config.toml
hidden_size = 448
head_dim = 64
intermediate_size = 1792
norm = "rmsnorm"
norm_eps = 1e-06
rope_theta = 68600.0
attn_scale = 0.125
init_std_down = 0.0
optimizer = "muon_variant"
learning_rate = 0.00747
lr_head = 0.00319
dataset = "wikipedia_en"
MLP neurons of a small language model. Each row is named by its layer, matrix (up: input weights; down: output weights) and neuron, and shows model dimensions 0-127. Each number is 500 + 50 x the weight over its row's rms, rounded and kept within 0 to 999. Numbers have three digits each.
After each neuron's rows is what it responds to, as a language model described it from the Wikipedia text at the highest values.

L11.up388:515426488483515539523574588509550477496492481456506501459493529491513479452489419514557363551412483536568471567540466554453510535528468557571479460543470484451494588509539445479509497512595512476532489532431524538528381532527518386472435521425446475508519505486517440532535531541396468520522442417429572390488547541564516495608483460515485522491515500502458486501441496502398573518570
L11.down388:477514480469462483474399418459622510549369519337501429468515473478530448399472500582429517369427470466459539503542531462554456504511527479522581495500525511512455474534443597455436458463485498486384523557492566564542472417442441488477527530575557509458497518510485395469556416472509555584512538471515521515547482560411509408542499487498718440509494538522434517457603527531574539432487
Plural noun endings. Final piece of plural nouns, often after these, both, or many (seeds, wires, climbers), plus sentence-ending periods.

L13.up1233:514496502511468501528511432595511478473607547493567508524506571528509645434489414457444480578450490494443403419581504480547501530452446515553492481506516519462528476495517615526531421434508528539506512560518580418555428534563499577495439483539449472486549469480496599606503451493561490477437522491510362509543432467468504511557502542552569514575552447562493449496548577472526567483466
L13.down1233:438574558518468427453391445583485569535557460510453568467537614506525551449509501496508483433458560463540574495521485587467506484548422500550547491580511544481468428577532555478573462416565538488501459471488564465541511502505614474616514476525410429470602475599475436483540412482453467396440431595513510464432461407536454471386574561505435501496554528505529566518561498537577556499550
Mid-word predictable continuations. Word-piece fragments or first words of fixed terms whose completion is predictable, e.g. Dist(inguished Service Cross), per cur(iam), Supreme (Court).

L11.up499:583483454582527487431540398624423532534486555421525468477481569486491489387458488466549439421456547432484502524526506516516469455483486512497524499483479486515410510493403502497508434441556438470504495486603469490475450462436341504451501540509544509536539553396406467545572494448474511464497519432458607450493478546486497491517507501498510488505486484398528434559566519533540616456473
L11.down499:486493514556404527493509382487566563484535537542537522480465424593633555454563506359498457516430551620446429565497551558524467468538500409558471558581402507531542457545499539517452540493575444563587506564538511491572493470424449555554476478506459513573572565473540481550466407433498302590467518498466481551484499517480547613519451497494409532457504499438557467470514492496521427448474
Legislation, rulings and decorations. Tokens in passages on bills, charters, court orders and military medals, e.g. "passed", "which" after charter, "Silver" in Silver Star; other cases are scattered.

L11.up1010:521512609496521510515473419645503486500481506469524479469488447527511529491471565511517514527534530485495576466469484570527471430485466556503476464508509458528440492393476480536434423423499545575498530500466485454576425537505417547501512505523509482564516492480473445474508537559391450428418535477545562542392549467567439390474505519473564511469507516468518509467518507447484486495636
L11.down1010:472528504445467355567567488452552508514467515480474506531526452471593411503486460547521488562497462504405407551530530479556502580484544488593474589487483442488511505458545454482465492502456450468562431548540428551556523465547380548423504537464378483463490490507445488538502468481476591532451447432525494446484483428412566472628547431499450423541455494428510507520551490526498482527513
Word-initial C fragment. Word-starting fragments, mostly C or c (and sc, s, res) split from the rest of a word, often at title or heading starts, such as Change, Case, Cultural, Scream.

L10.up165:533416442498523535479567489545484543494492514453548493569524521579583544572480375528536406578407519553480531462515554573484620530484409601500512604492504552471556506450442476513488526566485558483475532626459504523474369604518437485512583463476462575559470568459482477526460527586478517477562420406573608389472481490516552541494478545447510467533495605462517479461506539482451520505479
L10.down165:466468505460475457513518480442450469498462524423500427433345448503543450466387413588426471463398487516564476550555551515541484521452506517505562461515437538454453512527498516437502497557468532480473458541469516522519381437541530486438408592442516563488522510496560520557434460528513525473563590436547474421447423545469514519486583501546442576533389538447439433417449560507557586450481
Plural noun endings. Plural suffixes and whole plural nouns, often after a number or quantifier, such as temples, festivals, candidates, eight games.

L11.up962:576545483511518418580432498438436461488537406604513489485450499428480571418460464424576435485549434528524421541457414560546500465374398521496543551504556602561455439516555496492551493528469525535488463524507470462559492554474488546517466544477504528426546496516459422498530484533594525555484579441435622568489496426582478430485452420527509587458611498438423594526514547506528431440553
L11.down962:451419475451541594355491547560527622469527585492489540521423514555502440438475536555421503482503513385604475486513517428535547494542493498483428495514454523443522582492403437563566530507507586526482427387516500513437469514431483533464506578511544518535469443492639464472506488585481457469528439488507547448497483435461503456559562502502547501441516489530443400476458559440499414598510
Head noun after article. Head nouns right after an article or modifier that set up a following quantity or of-phrase, such as a weight, a population, average elevation.

L11.up575:541493395459444481574555439451539578498478546524494609466553507378405490498468481450565612399453589462458489489479426572495491499534533424554442517513542466432465437607476449425502477481502499554548424661495538504513442464618489440457437480434478492416437536536443465396511501575417525504567459454515474549517458492475519501463471519583484529535509446433555483532574472519434476429443
L11.down575:460461394546493446545577470497490517565469425555485474456511454522504475498504542465432559399374457455514531586527517469458489495552598593431608504487506464535458455477554493487529523433444487440377543482537458453517439575464524525483546510536503456516487463494534473489470444504451605615571551527558487514612621527513470507546531555426596532577523444494494535482533502487489493510591
Main verb after subject. The finite verb right after a clause's subject, often its suffix (board-s, broadcast-s, celebr-ates), copulas are/is/was, or particles such as set up.

L13.up362:507469413474457472434495553517491509502538580423565476532483591473462545542504566463563450491496568553559604399491437498539535545483556499527528534518459456487506402520535467512487526395558463542505455504473457510459488493427462541493543535496530470572516474513496607421547559588573512483534516481536511472559491452460451508501597575578561521572550566479516467570483502454488468591541
L13.down362:502497559494464454514535517544539526578490517548567399566518473482541491463559522517516520467464552561478549471537528469467435495487550473539487525516514540488531519500546442454568459573534509546478559534383462434574604533541448446489479478473387550478448575469540572525502490500478473561492523544489527497502371507584446396534561464479546559510454394511573464467474505529593498491512
Word-initial K/T/C fragments. Single-letter word-start pieces, mostly K, T or C, that open a split name in credits, lists and rosters (Kozinski, Tenzing, Terrorism); a few digits inside numbers.

L10.up1100:454481446431480488531460568530536572399509541415398458455492562422563489491421511540476393521482496517485354473520422594521504572558528543536535489445523470485438579460495495482482530487487539511487563502510480494552385564572408448454462454514496604452420441515411477567568497520448437571472556551512550464401516495542492490381502471499451544547531375536465545494513472499440523497555
L10.down1100:440513541527558434477455442440607446466524425423529500483498454471515534512444525486509485485501541554575446613510464502503459507485516578570502472533513542439492549552473431378443411448445573428434505512442566494500500496508406511603504475431445475472462551431505554482427448554525584427606519423485518543546560562493415468532542509532522477548583426447436489490396477441600527522529
Auxiliary after subject. Auxiliary or linking verbs (is, has, was) right after a sentence's subject, as in "It is believed" or "ASBMR has", plus word-final pieces (henceforth, nevertheless, kindly).

L13.up698:583552566517477571552475511514496485501471490497540456467405433502540564561574411523491569514558519508527462543519503428559463521582463526549473454586586464525469532537435575482381445506538504612416448527513517535465504520519575541483533561485608550454464412422534504512528493484519439500414476474513508513513549503534483541526536539506449457555469460506458436555504468506520527576499
L13.down698:435614460494462611456434527589547573518489544443423460530506473494504554478499603497491529484532468461566550589440438522538537626522473553417479501566431567494490501503552506546554537467516567579377483497527549552483617503423504502557490495515426470344475526425552383538431459502481490562615456428534554469461554513609516420512509520447475430488452458563461447498502530521504437511535
Noun-completing word pieces. Final token completing a noun or noun phrase, often a person or role, like daughter, member, companion, sisters, with scattered misc.

L13.up1456:486463512477508525557570557549446390472518485574540545527477430469454510477555478513475469499477420492519531592446544500518492432506522489506454533569592584483473512445536604550528405417516425474519468528374529463534593535540536490574497464434436434432471520483466464557525465487549591475533441354457399527458557504457546512419555487382515411462533527454473507579527443564574526604545
L13.down1456:443581498530548548365511454574523559455514537491516413511507546507473478532522481491500497423553594540505473489537463589590508518448454531451527394504517475486492452495575511565404573607436516474478493515582480537506368473538413424425530520534576476463485453479426445491462495499469501518493438528519482497532540517455477558481475445417421467423500636395528468426499472422483532454557
Copulas and section-heading words. Fires on predicate verbs right after a subject (is, are, was, can be used, are made) and on the first words of wiki headings (Release, Career, Life).

L13.up889:542475585472546445451471495450448341528510425493566460561473471496372501537534478477603493517503505473452502495450497565636536524508558525550565532503449538532429485558514556573595376509645475511495508506542579458604418531403500449446529526497443547528532458519526361470481511545501413542503484429528455528463488460477533485587566406587460437505553492433453497515499550434523595493496
L13.down889:457517598532514536570509554422428475517501536533500504537530485648509519501395541426584423562529528549542419474519514498477576538572466538460514618598458563442547599513456472556588544593457488484613465618523453505488612541448493570509570503507505557526444512476564493518622440538458438484527549501526507544532515537502423478550553481471325432444523552450462551437491422581544510567404
Mid-phrase word starts. Mostly nouns or first word pieces just after "the", "a" or a comma in expository prose, such as magn(itude), st(olen), cl(uster) or score; the tokens share no clear topic.

L13.up499:515506452459565534504469468516490433562572478483471538518434451423483503498509396456500497498501422572415541580518498526462629538604522483532510571476555524478546449525458492478379550452520526519508505506554430500504567466514455545563473573486422598550473476597596495520454527466511525485529538523506478533462456451526517506531520434571478489515424439461456554443510473428463532500478
L13.down499:496446459490454488509486510517453469470435487445475440484533443510417497546454462526521470507507499481537553403480519503507514494499522437410429468537514553484436413577452536449559531460627446496517466526515461555492511397471553505470436529453403506495481494495508489478498520561510544467427471605514478466514391542549430554468481519615537445640485468571525488615586442517526538478462
Word-start fragments. The opening piece of a longer word or quoted phrase: prefixes like in-, ex-, re-, non- (inducing, in-universe), opening quotes, and surname starts in tables.

L13.up1014:521513583512452544510498532464501481412511468522504492531448587480412506490489514545585554585479523479475463465511562466463606485545514507504486495468492479446457605531481571408557498455465534553545525535584520469538457533470498464433433518466531525431600528451549476418432487526434454496506513469364519442415510566508510542565494432525469527516512526522431499494468526525498494581519
L13.down1014:463533501475513464537470488549465522387414513444496479431420519536444368528505499548428542519497483502501524518522444505511529497448432463514495439479510494419436482581497481450491480523496534549485565565415596442527389439643542480524481512449485586430466514457546579476555550510539448535463591455528495477409506622535483452477540582569454578554414457492417480423460532602584595563502
Plural subject ends. The final token of a plural noun phrase, or they/who, about to take a plural verb, such as these seeds, brass instruments, They.

L11.up695:521472606558448425513475492490427520601473495414577415497432473423556549494574460481485518506523347644470462441511466607487548468520574420437519487510527460552531430430498383535472522498522551471478464507528490485415434480568476425529475488595542528573446515403418515627476577498575498484518446539461502454405501589540523544448489485426614486567515446482512551499441440472520469496441
L11.down695:415428498471548532612513563417541422472607513458391472433503365510522474456538497460534512539487535477543449580489472365498509513501527466431553475513550558486523431563448464472440485526354499513500411449521484376452482590492569457478480454489441446458457422482495494530481513488446481482498512551490498462456460537440491479490455505480576496493607516538490564463417464549546527539501
Word-start after article. First piece of a noun-phrase word split into subword tokens, mostly right after "the" or "a", e.g. in(efficient), in(ternet), or(chestral).

L11.up263:527488502514436499506429550456507456490480527560608503533505435552514652480498578472443478510508592498546581401572462466530556514536533467406473464517466487540594463486532477393481454444478483530441605392506492465568630501489552427610426552473576518438506416503544464506526496518525527566504561474564465503526657443472566478472500557567388414476564554574436449502514478479536466429487
L11.down263:482509463434490509571519446490479522497408498428399524479480493461415427457438542463475537579515433549525474539403443506447557529498430495579556425411462506484487508494606532503516559510516612500517434570514466562534560588486516463480490530464490533468517526457510458505580461528493467595463420571472427476450525479611578539541464403509547440477484538549565561507554609539467506530571
Name-ending word pieces. Final subword piece completing a proper name (people, bands, products, places), often in tables or prose, e.g. Ibeh-re, BioSh-ock, Nietzs-che.